Weights of a small GPT-style language model, trained from scratch on English Wikipedia: RMSNorm before each block.
MLP neurons of a small language model. Each row is named by its layer, matrix (gate and up: input weights) and neuron, and shows model dimensions 48-143. Each number is 50 + 15 x the weight over its row's rms, rounded and kept within 0 to 99. A neuron's up and down rows have the sign that makes its largest values positive.
After each neuron's rows, "fires after" lists the tokens most often just before its 100 highest values on Wikipedia text that the model never trained on.

L4.gate75:44 67 48 26 45 22 83 45 48 54 32 54 17 37 39 72 69 43 46 45 64 43 55 29 57 58 31 36 32 52 27 54 66 77 35 59 26 48 64 49 64 55 27 51 59 43 35 48 72 52 33 77 33 45 67 76 63 57 40 79 22 39 59 59 57 62 70 66 46 27 48 63 49 60 63 69 49 39 66 52 62 50 62 26 46 51 34 26 51 48 54 48 37 43 48 46
L4.up75:60 53 14 48 66 31 38 47 36 61 38 77 59 69 51 55 49 48 58 25 51 29 74 61 64 63 50 78 67 37 34 58 70 49 78 40 65 65 45 67 59 29 34 39 53 48 42 49 57 55 36 70 57 37 46 61 60 43 62 43 54 34 58 58 71 77 55 49 68 26 59 54 59 19 19 69 53 40 61 49 47 54 69 47 72 71 53 43 60 42 28 35 77 62 53 49
fires after: " Br", " sp", " h", " W", " Bro", " Gr"

L2.gate313:51 78 67 41 49 44 43 55 66 41 53 36 53 51 64 68 50 51 54 24 49 90 65 69 53 55 45 45 36 71 57 63 17 24 61 51 29 63 51 17 27 57 63 57 68 31 70 40 56 47 46 39 59 35 38 65 63 40 45 73 34 58 67 53 45 35 44 51 53 68 74 37 18 45 59 50 28 37 57 61 63 66 35 61 49 60 26 42 55 56 63 41 54 36 37 40
L2.up313:51 53 54 53 44 36 52 75 48 58 64 52 68 77 48 90 46 68 51 46 66 64 34 45 52 07 50 73 29 53 46 75 54 24 40 65 54 68 45 45 37 66 80 59 46 27 75 38 69 36 49 42 63 27 61 58 40 42 59 67 54 44 45 64 65 36 17 42 48 67 69 39 49 29 53 56 63 29 47 60 65 54 53 70 43 61 35 57 52 49 43 47 45 43 59 15
fires after: ",", "ro", "d", "ump"

L2.gate366:66 54 69 29 26 45 56 36 66 49 47 92 56 67 54 47 33 56 20 36 54 50 40 48 46 56 37 73 50 72 39 60 57 74 25 79 32 31 44 56 49 50 61 56 52 34 39 33 75 20 56 49 43 21 49 43 53 38 73 75 70 32 39 18 60 53 55 58 51 69 56 78 71 43 41 60 56 35 53 33 50 16 28 46 55 51 54 35 57 24 49 57 57 77 31 32
L2.up366:42 57 78 41 56 50 33 65 52 21 24 56 59 62 43 67 49 53 29 17 34 65 62 31 16 66 53 51 37 69 63 75 57 75 43 46 58 46 46 57 67 45 65 46 39 08 51 41 64 63 71 44 41 11 50 46 50 58 54 47 76 37 25 60 60 50 62 49 21 80 70 51 58 42 47 52 66 58 43 55 31 58 64 65 43 43 53 50 65 39 51 56 49 74 58 72
fires after: " N", " J", " Mal", "ir", "un", "j"

L6.gate31:58 41 52 39 48 57 79 51 42 35 46 67 51 45 82 31 73 64 67 58 34 51 32 57 56 37 18 53 59 47 40 28 41 65 68 49 80 59 35 44 65 37 46 50 45 69 40 40 55 57 39 55 60 46 40 55 77 42 57 92 30 63 29 66 73 51 40 35 58 33 69 63 45 42 33 48 43 38 44 66 58 40 75 65 56 63 39 67 34 52 66 42 69 18 54 43
L6.up31:66 54 65 77 53 16 53 69 26 52 54 33 41 37 55 41 33 54 45 48 61 38 42 50 47 75 41 49 63 45 62 48 66 51 45 41 45 50 40 14 58 35 23 67 79 41 65 26 43 80 34 60 54 74 46 59 37 42 48 85 54 22 59 53 39 54 41 30 15 09 44 56 67 34 58 43 57 68 70 61 39 64 64 25 68 31 43 55 46 77 70 29 49 51 49 54
fires after: " G", " g", " f", " b", " Sh"

L6.gate49:52 45 20 41 37 48 56 51 32 32 62 47 72 63 57 53 93 52 44 50 46 38 44 49 73 64 45 62 53 39 51 49 30 47 31 30 32 36 60 35 58 48 81 46 64 34 29 58 57 59 45 48 50 52 22 43 31 44 36 38 56 55 37 21 64 63 61 53 43 47 42 53 64 83 47 72 31 59 44 77 23 10 46 42 59 47 34 64 58 44 73 59 84 40 31 31
L6.up49:47 36 58 53 41 35 58 59 45 35 51 50 23 28 53 60 55 91 48 15 65 66 63 57 36 43 30 69 67 41 34 61 72 51 44 55 40 51 57 39 35 33 53 45 41 44 63 34 78 59 41 23 68 45 61 35 57 49 52 46 49 37 65 63 44 66 57 55 79 57 51 47 48 22 48 06 31 26 55 35 65 29 33 45 32 55 38 68 60 64 56 26 40 60 54 68
fires after: " M", "-", "ig", "am", " Mah"

L4.gate58:62 75 73 44 31 38 28 45 43 40 58 46 46 51 76 60 58 35 56 48 27 56 63 59 52 74 51 29 40 54 26 54 40 71 46 11 54 43 34 31 40 20 29 63 59 56 55 35 22 67 62 76 56 42 40 58 30 55 47 60 34 71 49 38 74 44 24 35 39 34 52 43 36 69 29 62 67 40 53 60 50 45 51 50 41 38 30 37 38 66 42 25 69 60 83 63
L4.up58:64 70 61 63 50 50 52 47 54 59 31 50 44 51 47 88 95 56 45 54 50 40 29 46 54 50 25 37 57 45 73 49 45 81 48 38 37 24 43 68 55 44 46 50 31 65 24 38 37 58 48 63 55 48 67 48 16 36 46 84 43 57 42 60 36 67 66 37 31 54 46 42 27 70 38 77 80 51 42 72 36 82 29 34 42 71 70 63 77 66 54 70 47 44 37 63
fires after: " e", " E", "a", " pre"

L4.gate189:48 60 63 28 69 61 47 44 55 62 37 54 44 39 44 76 27 77 19 50 41 31 50 52 67 74 66 75 54 53 76 39 47 62 55 49 68 53 54 48 40 69 36 66 44 65 39 36 84 59 58 28 66 49 46 73 73 77 63 72 59 73 50 28 19 48 58 66 48 41 31 34 54 52 22 41 38 33 38 32 58 62 78 49 69 37 42 62 46 57 51 34 55 40 24 47
L4.up189:60 47 45 52 57 29 70 56 43 55 64 46 56 72 57 69 57 25 56 58 40 55 27 40 75 42 32 47 39 72 52 35 48 93 71 50 50 54 51 32 48 32 69 79 47 73 37 56 67 48 52 30 62 60 52 60 44 37 43 48 35 62 50 32 40 56 62 29 63 55 43 31 40 27 63 41 42 79 37 40 63 46 27 52 60 49 25 55 51 66 46 40 37 44 62 30
fires after: " ", " l", " g", " h", " gen"

L2.gate290:34 23 63 59 48 47 63 45 76 68 66 82 59 41 26 40 37 58 88 32 37 53 62 54 56 78 45 48 34 45 39 60 41 72 55 55 50 20 56 56 24 28 67 25 21 68 51 33 42 47 68 48 68 30 44 60 43 61 38 49 66 59 29 68 69 39 73 47 59 45 65 46 16 44 56 28 43 34 39 72 36 45 66 34 64 44 72 38 36 68 76 58 46 60 49 59
L2.up290:52 63 66 62 59 31 37 59 33 61 32 77 42 56 34 54 09 25 59 62 54 61 70 54 53 43 28 58 56 52 57 60 67 45 75 20 49 53 50 42 96 53 54 54 35 70 75 80 69 42 49 48 41 52 92 40 53 60 49 54 57 51 47 41 27 47 39 42 38 43 49 38 62 47 45 26 30 64 43 17 53 44 55 27 42 49 52 42 20 33 54 67 70 71 45 45
fires after: " P", "S", "P", "R", " C"